MLP neurons of a small language model. Each row is named by its layer, matrix (down: output weights) and neuron, and shows model dimensions 341-468. Each number is 128 + 32 x the weight over its row's rms, rounded and kept within 0 to 255. Numbers have three digits each.
A block is one neuron, or neurons of one layer that tend to fire together. After each block is what it responds to, as a language model described it from the Wikipedia text at the highest values.

L4.down19:073144141136147085139136087133140138166173101210179115151097158080167106173177175131088085094147092125163046077093137125099137134118140087107084064132189146083035094122144110084089147146089118120076136156167068185140195154154143125101176098153177107125168139106048099152154144182199078106093153121099104099103107134155165118106162087142052067052169133120113157125112096080114104151144
L4.down546:065138168091160116140089088060127122199178128196178091113052102082119137151189134118098069103139113145165111092099115085126122133110146164148123121135128117095036164101170130100157160129130117119072110156108105214127151143149145140129181128094117136143190108097057106151133197183128033099070107136149103091146139127125152178122162065118082163109173133173082083108128130103134120173126
L4.down865:170152145151118102105110078169155164112094115111115096083118109152163122143131094193111131119143103187126101092107134128081135147135142093157138124122169189038124129080125190146103134166120118118145138167109121121127167114145141104158151148169135131082176177172123172120131178138110144133145204156073170120101139105104152106143152050121074090121137096139103150124085116105157116163139
L4.down1088:177128096179180147083128095100110104201136150145137099133070167161154161136146125086096111143144130083138095118198168106108146085098112127147138133142135101083106099119100147137100094172148106126050111163132093170100144185129158141136131110149140120177076135133083021164162125156171149046150066113181060135130181171129133129153150079185164087130136155129136103128099132161136146131110
Description: Main clause verbs

L9.down98:107142065127129185115151117127107094131095163166097138087167113135148128190159150107128131133133083149098119170120169113113110125136031071134107132136105102136119148112130198116107208155174123061127138155186136099084142157072173081119123097102159052129124068103081184134174147122154146127129147164108126178059128121089126158017184234153139128088151053116119130119122133119161074138137
L9.down121:127096075094117123089111114142181141132109031139121123146181186060102163134143115082114137144181122113127138117063091184093166160129124133090106089145113085185122148119140150147150090142130149136181127080171108164138168120113124130084118119067098125159127143124132162148171108106140157153139161102094129130131107143112130157113171103091114139095090165136137128101132148095084157163162
L9.down211:108153169168118112136164129153128101138131111098118119076096147135130109132171155219105102079137111116157125104147120140144109103137139103134102087146178152138130103105124155084071160126111095102122131160093102114163138161106153105125173132105104052116131169107122097126060172110084108152099158139096136128094108135166164132133165073170110087096152132119089133155096144039162143123128
L9.down514:082151146154123111145150157107101119073118164106122126115108122096090117135130118126148094130147090156086190143112076131180077107112142124172042118067090099140093132165096111091139151094123145099160116144119119168134185057158161100108159115139151117117140071105152165125112124093134097123160079088089134088133154137156140127147110149154132087126123147050143182157121064092150090105139
L9.down1039:107140161162175144097135137166153108156187109185135083110149117129112164132156127126150116057140119151118135036141165122097147081115163069140089102151155122067137174145164143112107150157084111093119139159134118145150111136137118128139126105095128140171119093144158135151140137135116132185075133120101117125103164151166194112128213045156087145050177127135076115122119159104117102119202
L9.down1084:058117088138195178137084127173096152157118126097130101113104121107112146169104111128160142078125183150148101105113143088124113152139152072093078106144122179176128183122119162110141107131119127082100124132131145235113131145159144135141162163118119175097169165137164141121121106125108133115146189074134127135106113113142114139144142075141094076143104103096063134155106174147149160096123
L9.down1105:088137138137129135152135133142168091175168139094130109086169059117136167129127134144181133163151170080139117090144187179141167082124121211109128135097167147204174155100192101038114151196126191101116071132105103160146174086230171120125151150125078161140094162122103151083140110113108122154106115136192081098139069167090120182134110120131074079087092073158091101131131149158137127127139
L9.down1563:161117123127135120202127148124153139165146077158067119110102134107122155129184117091122102142088104174122133101135133109090152124123103103138131085035146099204172109151136156081122132144125113125104089122133094172125128145147139089092116091104113120126120108129129076217116191133103126180120145106122150108086120123191115135120195079195060105113141110093066150147166114123138098073138
L9.down1571:157078122081109149190125134114122174131129060156151059137156108122122112220123104091138153119133120140130124112102174096167152145140115102142041090136120099193114115146152184101151122202164167114125118091075097151143130195137130155124165160148091102129118168093159114106152148139185136148167171179130097103175109096118121124086166172125052130118114095112089164165138113102139122139091
L9.down1734:117196086149135140127152139092135137109191111072196127138155118140111116135162092117140105102160145109123106114067128143112070134106091128099136199195154125161178109155162118112125135102086088086095113171124060102134077131145142163133080069182139112098128101141081083172097137139119117182113163124117114078196119118150161154102147160172104082140119084135115121174105088096127113159176
L9.down1741:095141158139126091114153133106091171139110144057160100146067135151142104090128130204097104043138123169173112112128106091117124089145131054082121082148218134102167141080140126075143183117103123122150148133161127160138144148106137124141108151125087160104127166166147066156125193128096110124101179144123153104118132146114179150167177034095118053119127163163084175139112150041117118121117
L9.down1807:150132128122190155124087086124099232170150131103167112150153093122125106142128108163175136072161136148102176121069101165156111085123060126127094152130110163065134116133097196107091092104173133126060100139097119087183092141117134087098081096143147117111055122103113177127093102108113075144138088210175168097109160084113125145173120156108157156164164169129082104133174102133096135152085
L9.down1844:161114143148123126165148097125144076132134123230133116112116153088126121129136129127097109103155154134090148075145074104137137107118078171122093178147147129146128108155095098077163121156131112144140128095097129196162153165151086117129207124155131137107148050150162174178059161158103106101053167154091139111137126115144184142129111052181069122146155083161144181153100196124105162173143
L9.down1849:149106146117164070125114125126121151075181151124147130130120177128120067095104143157094099061101187159119176125192132180119089105094201134134092147131081135149150127092152119166151106108109151132129055162148111159085101112182127212094153111123158122170158111143145157143158159090121198126173126127168141158160100139147129168147083169122168141198110113151107152122136091104115123165130
L9.down1880:107094104141156149082147072114078120134156165106120129151134075070161125083174157178106156119171157064131191178149137120152169129164132110133187137126070136136144136158106088123076135096136119132142160140111071082106120115168147095136133103105171154162117158138084109122105117138130123114141150103136130095123122132125101122181154111134036170143153157120135107146149120161146177150175
L9.down2020:126193124188172134101150135142121133144130122102088073159130144120120115122154105181121111086138122165134166140139156115193133151076136108149188146134165142139164101138120145134123135076096077119118133166117130131186163147110102164116186144108132082163146202130128096129123133083111095191116137162112123087140142145134170083110132111130046142046076190127089098102074088133143108200135
Description: Main verb after subject

L6.down1845:100217140127131128080180146084118114124116164199165117129143087105135134147189087173167163167126118139147119103108166087154105115156125065144117110150150176098131124112133153090094119140070145109140186157149150167170169162143109129098161150143154055090172116149105105166105142120137064136171091166156142117158097135171147191091122074189063050108118155110082130126058146085106202147152
Description: Verb stems after to/modals

L6.down1029:103116155129071142119160143138148122148125143132146158102167127147141123150169139129163146115095166149128105134106116088154167142150094129113143099109187082107138109073140111099124160197095140052101045137141153101118132210166148148135130136155168122173128087115105163123127078142084103133110108207081150140122158130182154137099148084114130142128100101087075107099091112078130171117087
Description: Adjective completion tokens

L9.down160:127102120143111156127117114087152129118177142133151149138142169075127123098099092156091138115093176086111173101136122149123163167175157120169071112157129145138138153119131126071143081158131112102135147194101120121125104108174163131150130090131149173138082077156113127121082119170169093145108104166110169099166147130192060131112123098178142205137167114138089171140088142155162127082143
L9.down259:129183097058168113147102213154169170148076161139126099126106100130124131109162161082098142145093138158138151201198161105130046096147137080132112113068126165147115068113149130154170123128184069157103126135134102065124095139125123072076144137119127140128108104106076070092196122170145100167133148135120116101190116134117114145097143084056095171107166119148117094126136074144111090164166
L9.down282:116102131123161067139216108134136138084136161113129165157096155074170103113154132100166106170150106144150104104119117141122137120139075096151197166094089148091134095123113182156130122115120112131169089107136180136167183167104074130143122101110077125145056091122173123128105188108138106099098095101119126139179132146110155099179136164117138177163134172115107163093126181118152057161171
L9.down297:077133138095173139140100144118161110137147120097138125147099098116115076118091143091108093157128056159116112066130078136159135126135132110099101120127133091152125140130147160076157112097175112119221125051138162151165113148193122161084148095180106114056088151139107134106148137061141118175107117111175113159149158181198126122121132110092133061088139161141110121139122099075112102136157
L9.down661:132082119051138122125130112072118159135138086099132080123078173106156174142104208084128094143174112141200175062093157128099119140123126154135111139058143090167132098188122135128133174117124109167150096141117100156076113071082154113142154094132138117128135169105110163084087109079151118093111084098148098163068112132150074138139148067165141152105146085162136134141214132107152161139146
L9.down825:097153133127108110097084112169101167142167117153188149115107127119104091133162123224156148103156117099222114112120116130102180121182102066168051116150132168156133080116188118116153185139109102149183120125119154143154100159152107148085156089081150111105091169146161171083158161157101136099104106098129139137146162150139049120089181052123134158142106164097165073100111128159150134047184
L9.down885:135123138110104125161162099157129154111092122154118144113094126083104129116100069145130095153115139173173131151142105104152118160098120143172167086098108093110080143132103095137130141101108142123147173132103090176108087187132081154172135079178136102073135093102181146113136177117095100125140124149135104157130103113140080093135100113090142142157088129111079127135155072150079112103102
L9.down1094:167166130135116151115085172140110103139126165152152099184115097151106149122114119146138144165128117125112080139178127140171110135136096086153047141090149156125129118153186099156105150124149144120141165111100152108162094133084112130157158104127127148171175129140177097128127145086097097193113112132139124098128135137093145093208103147148077105102152078184105149151133125162157088153101
L9.down1193:118112161052150161086147123143105192166133048183141111157124081143100194124135141142139130082130158102115099146189174158209126131161142121148125105121156136229100092124165144166149117107103127145150117174150072129127122187120087156155116091123139075144098146056151075116124108102097101161103115113107186105165142123174108120105095103129109135103134152149149060116145129112109135138087
L9.down1330:056190133081075125198176092135139069096165123134140086157094110118072178059084123117162143137160112142089154122110123145105142062112172161107110181089160128164153209043109167065124115107115106139116053119125164078144098134101146128130149169098102155171114148129123123112116083053117176104148156073133167078111126116081045139094180098117152119085196124177134146115127171124130169123096
L9.down1343:055077171114142074140152099098143163156166085121137095134148111092148155110169198115052133121115146101142156163122165116120120137187170131121171143128063125075161137149137155151101090077113159110144121142074073104072121036147120122064152115129154159206067087122163162075100135106085093099153136084088125141164116185181133138184118178124111170136078154101145113183188181153137154099136
L9.down1392:167064227122149118208158148139157134150146119125127060141124140116166156110028113135105134164095155138083089100171134173143091163150130206140122142170136152083169172128125113131137136089134142178151145118179146148134141127124116106125084142133071153102079156099107136089121152093128154091162099128138128123098110131198111135106057137113153143131075113118095076101155166139111156132175
L9.down1432:123140149169112114174099172042134097145130124140151101130124158105122148158162114170119149129100089068147101136151143100134155119160138128173088125131131139186165150101170204166134140130154100133082105117114111159098095144097133129081168165087083107095104141148194140133134121202125109108195148153112137115114162145126121139111139115141127165183161138107148108153177167114170124107209
L9.down1484:086109147111160116049166160104083158135112119110173139136162138114139119110159110140133088068089177043101150139136156160115075174141172163152142089095146098098147149101163175157098126120183195086088174123104091121113135117122120158096115140092048123069212139145175143090132158109143095153156088166142184140193187099115082147116138104140117159149131155181107170112105131173114152083144
L9.down1572:100114112093111157100060128129138166078125137100138093087123142150140102169085141110078087124111144145078078146084109169157116174143116135118090164125171135137144105108178123144107109117223111118098129169098129173096097079163109103095151097120154151164095173113182130157105188111143198119106163199148115149145129116120114147103117208130120109123100052115129171124208163051147061120137
L9.down1900:131116131172120120134138114128093106103079136129153128117094053116084093144134088163095096067120149122120118099101117061118183119134138102161100140179111182116166156139141182096083133173068148137123186163179072118153145135113095089162150100139098196094157149218155112167157138183144116141102167124106166152144126112139163114068128056111063119109152106126152099154165143090162186121114
Description: Sentence-opening time phrase ends

L4.down427:153150152109242082153176108076101133146183108115132164071065129102138087107133057180099138120082086138151114093138151124140065163118144240176116186147099036124175129128102106135120127112088156083091138152148170144119120149143159151084084135134120119112073158118142152120095099130122139137176120135101131177089082169139117148121124077150097178118087162133128108062147174132089082108134
L4.down533:099105119067158079119153101119163166130122145123153145137132144119156095099099136132135153117206147096166088143162181151097132123124184205186132186122149068064101090189130146171149081117145140103087125156161133137111105164117178098089140149094134109097106123115122177125110113134132134169131135119097134157047130149162113190080106076159074149155125141077140130121167149084122143075075
L4.down1515:130100130112122125114162136131124084186130174077158149189063180092133081095123127114143134096120108168160131120117156151121113110136197170131098165136158124073127140100142165153127095085114137099136165129118216148129106182163125180150079134075127162177108158109079119173149090072088075108084130120179140131114120092120101137062136085104153188101108112096081147106125079149121152100101
L4.down1564:168115169085202096128148165089142123139109122121151172169085120141130099102154129172139191130113047133133091071119197138070113168102148168192092206164168092118164150069112136116152156130137124085158110158133114165107181111139139137088070062131103143133137167147093126185145104129104122169179109133097110091160105148104104136096104115121109203109122100157117059131117133111108102171095
Description: Person surnames

L9.down38:163142170114101079068166145101093171171137124170112135107094157124150123132126114118113156155123186097192161187096091179114130170109098102125133136127113112108104127139106116087110177164164138067138143161122134169151112098104056175109107152145148192167145092136229089126085083084138102107058090142124048107069183171092107164174086113090117112107123112175140132122140080160091127219138
L9.down215:137155110102155197094057065143119136138148121139126118057105198089137104097141115144079154131153121127143139156139097149091175123127114168098106083105132113175139133152126102164098122105157144149110143142170130165118123092202146117098130120108146087101104146124087089165081105128165189153173062125076225131132150135116153160190141164204170061148057163147078136170120152073102093156127
L9.down428:131103168150109172131102104174104079133134142132123133168083145182142115152104114114122110064094144117190166113083098130116152171103155120187084092092209128128135125148128140106104096133193115157167059140140131144175138124163174130164067169151082104110171132101113154123137118112142125127097148133108146207135091125133130127133137047077149168095060118087124176065092102125136133123178
L9.down521:135082109096097037086116083122104132215091114061119128150092171134147126123152136138107040110174099141157124160139079104114173130140143076096135171150130102120065080186146132134058110146150127096172130149140070162100098112106100097127165164091091197119159160119122124129116125151099170163108175159109132157153157127100117174128117097123137123136171084078122143147134144127118140086234
L9.down764:154221145117090111120173140116191177135117173108087114101101095171183100144196133184098127093130113161171171121146108148188140150168122155174128126087106109122171053138118175116147116134053178167114059167145074143179145135146131076105077123125131134172136133095115148085101151167143137139120127206098121166128146111178113182185075161152079091112107111116157164072109112119148161111162
L9.down771:081127139122137116164071141121162146120097124081127000138121112147105238181145154131111136159134119154089168148129135170099110101083188119129108130153125123139080112161145097161163105109146169106118159185151096087166146168164117116155118137103125046143133128115143142138115117124118166114150133094165114096190075110121156179092151114154115114102055145120164139128171176108146118072131
L9.down936:112135124155143168218152126158134104161082138163105130101103154087065121094158137110133201081154151124105122100089082126124168156079145118149045099171125148223143158120099112082111114060141171135148171189147121154148157111176173088126137122093114137115146109152147067113151112145129107103116128186156137126123093175121127106162143156128136148125142100152157149146177158124156180100158
L9.down987:135180097130111165151113117109142150183135160091117113122107125168133124168131151129110194100124099129124088146113127134178160127136140089165166154134146078138119077108100111114120116107102142118157128122169150120109198132089141123177143144109164142128100073115100110148162123148106138087146086154155186134124139124096081128189116173141135112119160104126029154100083142108137106046095
L9.down1145:143181128131069124119124149124145111148109177128190162171087134157194138126162070209148098099117154150099083053161175103132136174087166154129116090144129138095147156113108087152166168061182135136117088121127133143087122106120193125140106141140062116075156132117120124162129169141095091141150159170122146162130203138053178079122162060106120156073149127119134124085096170144137154154107
L9.down1297:109098110063117095103092163115130139094152088196139070128099205129124126150214093139156166059100151082182161158159189110127166137145087081172132168229193132142155110112200167113117132151114136055152124121098135143172138136107130162160094108179134116148125174102109135175177104135156091108148203119163077129118145130096183135103115152144124135130102136132091087125113115135191094131148
L9.down1419:212114125127141158070131146081125092070123077158144127121143174102104107149135134087169118116151148132141165174088153128143129166127089078045137116165144120164089129044153093172137105147073181107154159166133216161126187091071076115132161113151129143138103114093136134125083141102164123107097128124078138100144131127083151181140153152122122139093069193168118149133103179060168103119126
L9.down1487:142150173151135100139117125105094125115118142109089108108109109145133093167125130190150114113108156140120036167082168155109106164156148163092151143168108200207167138121130138125102095125049119147114095149177086131176118168147155177139179125122160139121119166169167104129184150110130123115157139177152188141087187220171166162123132201068177091152131142131112097127189092075123128099097
L9.down1648:167115188128076168100142113164132141107106177184159085190126190071142110082125160123084160096126173104152125139158141106149128093088193085099070097096168117057095114136105077140139126143094164078126191106157128215087072121172125117178111141101139147138135136165122111167117147089112157148122117152143129107061185145089206055163105174142136085136107117148133119109099111156144139124136
L9.down1742:094084121136086189174090109157100176135128117096126079153196100145091157187117140167163189076092136150088125108105140161104166137131131090203130101115178098111136112160156102168159149053129163083126093100158167099153155056129143115116159142096116119146124117116124156147099144105133157134082124191137109085141162158105160173171104116144136151134083124151159148175218106107143142075129
L9.down1760:163089149062171162119120135106124187140157077210171157066135105127154121167127095174133108154126165138137120173111122131161104130137135124150164177113174179211144119193133105118115134136137168097155147132108085141164101095140099100134122100136127110107098113164128104111131133115122120110112117128166104125156122159161122109087127129075094158151144132123144060145137129101133152105121
L9.down1875:168119126122209108141090159153118168117121126176117116118117092101078215053105110126138166108139086084138140139198146121113145106118055165157136175139127072170124123128131175132129149145169129120084120135130133160124105167149126079167120143106192142096121139188069032144107151159127120145154173094153141102111138143150098106122142120144139115160060098141133169168152195093152123080151
Description: Pre-noun modifier slot

L6.down280:166132168149077105119082173115138150105127131114190143160148153174096150095083172116147105178123165111064178125118135068127148112136182136052146084172081090119133196112151116144136115070116115171108159152113118150092095165128124115121124102147108137079117135148169139129109127142147096154100093146105138132135158114108099131123119161176123125143111088095097191125167096135129146112146
Description: Year after "in"

L6.down1696:097123124065116155114151078111087084121124134067121120119108143143157159200176129121208158133133135165131150160175101133129108168151134176079004115154172117067180120148197130082187142156110075133137163112105122139096162111151155159059160109084145178140104203149147133113135092124200119128120122166076148183060182156138095085110113087110074144099098155171127083144095116131107098137142
Description: Inside proper names

L9.down124:113162136125169098153179102111140144103132147134132113110140149172087133173143144067119116112110095098080133124072120114109128077141143204121040162152131132095102149086174143156125107147167143143126167152109092167076117167102135110182137157080136113136201141113136159174139103141154143129101183153113144148157167120096134101115179133100144127158142136120088094086156134099143112182116
L9.down200:166105171137178135085132115112129147160076116099121134117122176155107164089145126074155105144098180113141144122127113147136114108152081165125070139121185110075130154185105190188147147104131162126162143095087135167075176135131136144111150131146135145158097161093127069106151143108129121112049097136116130161114164125118119044167144177127162068122132126185146153101177168138112138164137
L9.down263:127100098126061103179149098173110159133154151104088110122133063149076134113120103138132133079146096083150156105078127125170090130163118178149126092159113166116145113119096121147160141183116087100119103128134110165188104120120118092127123198143146165121166140133118131147147174125085127140109213109101135151134107111153153079073120105141163107115118140159152147118168205154123194083103
L9.down406:107141135124193047074142134061130119149144146138120153164120136118109123132172174133120130148155133117137110179133125099128119072119145122096121110125084105129101124062149134241148127136121166111120145118144100118121178090108178150102144139169125084168148179100090122131114096115115093145127133092094165166166130167127144156119091031138155118145156080147137086081089168126154143149126
L9.down815:157140097124128166141152120140083137119124179105118147156139145138180183143087157138127113141080141135125110151117180102157127083097123151156110168105115115168094182148108141109154126106148109096130148105154140143133161107107148146122123074073135075150154144157082185129180115141178145169134133134179151097072094142096112154111172190125168071089177211072125138063099165112112107124100
L9.down876:095093073164162164130083124121062200171121120116119150155131105130089131132098142087139116152148129104131104132170171157120119118126082162167210105033163148171091164161120141114159161153173125113119085141178124097131141090155114131098169126186151142161056162143161109137141186174122175186149123096142096197165125126160132155110104140155099172171103139146158054121130074107112124054173
L9.down939:151119211155180089158165134103085149111074180151085110148097141087107166151133161119078105047141123108109134095138077065180126115115142127156098124142110129111126111146129077139085110166091092125176169113129042087076142064113176097114136111128111103125144157102098170111159107118201107126162114084111172124170141124187113108100081091137175147160164111121151169117105136141135136134083
L9.down1009:136124098079125160189145094131093118122165122068130095130145129100134093098120142161118107152112169162145161155095064118149112206089146105109124174122127140161064143090058136083129088103074141089170141115133172139093095144137132146159165109146182119060121115148128141201154139128108119115176140108134210141179160121117129064076183081127104117182131140135148087122123131106208095139112
L9.down1247:127125145123114089159133093099011167107139168091051119154136159107110158128179118130113104157110133115132158110109098109103088123107079115131129139116060104129074158124150154199068091152117127117139105122117073153115079113074131143116183154118098099126192102160154166105175152122137128097151164098068169171127136155122163154109103034138134158124138109147156153188125147149101151139099
L9.down1292:134147111108162162091117115155109071087107162116145119130147142193100161157129116116137103160165178096166171150126121115114140143061126082118145164139129168082129120190166127134142150210142150149144147139131096151145153140091106050139095095101147061120105150187101130155075081163150117176103092157133188098187109142152133092129123182085133099103176152126111097162118128157097127045148
L9.down1349:151167151067121108180133094161108099097099114070128167131171108092106138111193161127135154137098113170122117179152166155138162062178136110133111109074147091097121124119161126118138103121135188173159090108125169090077129123138091114094127107091156100152118112132181094113125141159137187129189100110101178115190118134193119106108141197097154129159160079097149102110144089154127046188111
L9.down1357:110080114161094180083117111124148165136141121121100096093102111184083113141075081104157112122109079084123144201138113131135093149113090136100127164076138129161149145172134147126140109168191137126178102132152149169104103116112124158196160130134177164171080080130097124128119136115157171166102134145104105150107069103146153178176179159046088151164072125164145115103115177135137118152155
L9.down1661:091129160119178122125160086146126026151119126133167119138079116118108147171119180135151141148110142138132186091152150149135095138106149081151088096145100134143130149152109064133141159179089121154135127166054198182172070121135172103144200122168152092127131148140141142151108147119177075143106113111123105120173137147175101111184088128140120079067142160122164075160107111091130155116080
L9.down1769:036146134153180112104147157088175213165168141143139119105143150133070064180124160075099076128089118166130131141113116145120129095101123173079191162095114132096102091070158065098133092182123117157145178111147126154107137143052125147120161133105127132146081115155145122140191058116147137106127123144114119095140081122116186125113141112157159181183187115084096128121099135174150103131073
L9.down2000:105139123124104086087167156095117105171098081083119154165095088186173116083134144123119141154107151137136092079126131095108194128136156127111155144088164128124114100203173084139096171089155150168189166106149154090116096075154077179182119142139146139094116094137097090114138128151093130145121123087094088112138090109139109139113063135102155170154129167163172105113144186180115084123104
L9.down2038:101182147128185121134109150135124131092140152123142180147133082156135097155173078093133115127104148119147130113154159157120144133119200096190185103164130159144135143061157080094150155132074109103179168173088181122033158132155101175065089087192091081140128128122128116140174145125110143144109127151149148082100129131143122056099087125103117117091127163140120125074139109063097124155161
Description: Repeated-name completion

L4.down263:085104149136074172127178152067097093128143141133118178075150080077136116158106144125065054134125203151084130071124126146132159079139146153063090148113121128115128153185170143191097146137127144075166134130112093127107081119115128070124143124080126087106080162152079181159106155106086171194149086126093110128078145136127140139136162112143054174085135136169114149135120148111097132124159
L4.down1708:126157141111070099110144107109157126181144095075119054130102185128117183149126142133089103096174157161134168067125120080117116125158142083116183094126112064069115137180143133161121138161143110125121077137145129096090113194111106116154152149125088120183136102165049133130131117135088115176186123054179126138145160126137100176130157175170139095069116150103198157133131117127154171150139
L4.down1756:135057201167127112140110145130113164111166141157160135140105091114100184093160254129119099100108108171117130161080147144101131166046124074191108128167134125116153133140099111119088157072112104152101156126130117129122167108103109125100144146100120100147145178125145134152154135082094103135148138128170091140175123158163180141134148121132128150170158096083127125130175165132161141193139
L4.down1832:123155141153125130166171112093114099081163147113117120121167186156239181099188116157108064079091140079086123136143168139070152144100127072178177090138078122150144136164112120086110066142176173172129109094168147145127180147125127141172099079142121117114186103116148154074148152091128176126175101084092107111167116150078110117186102115172156101146130127083128080129146166113095153140119
Description: Sentence-initial pronouns and determiners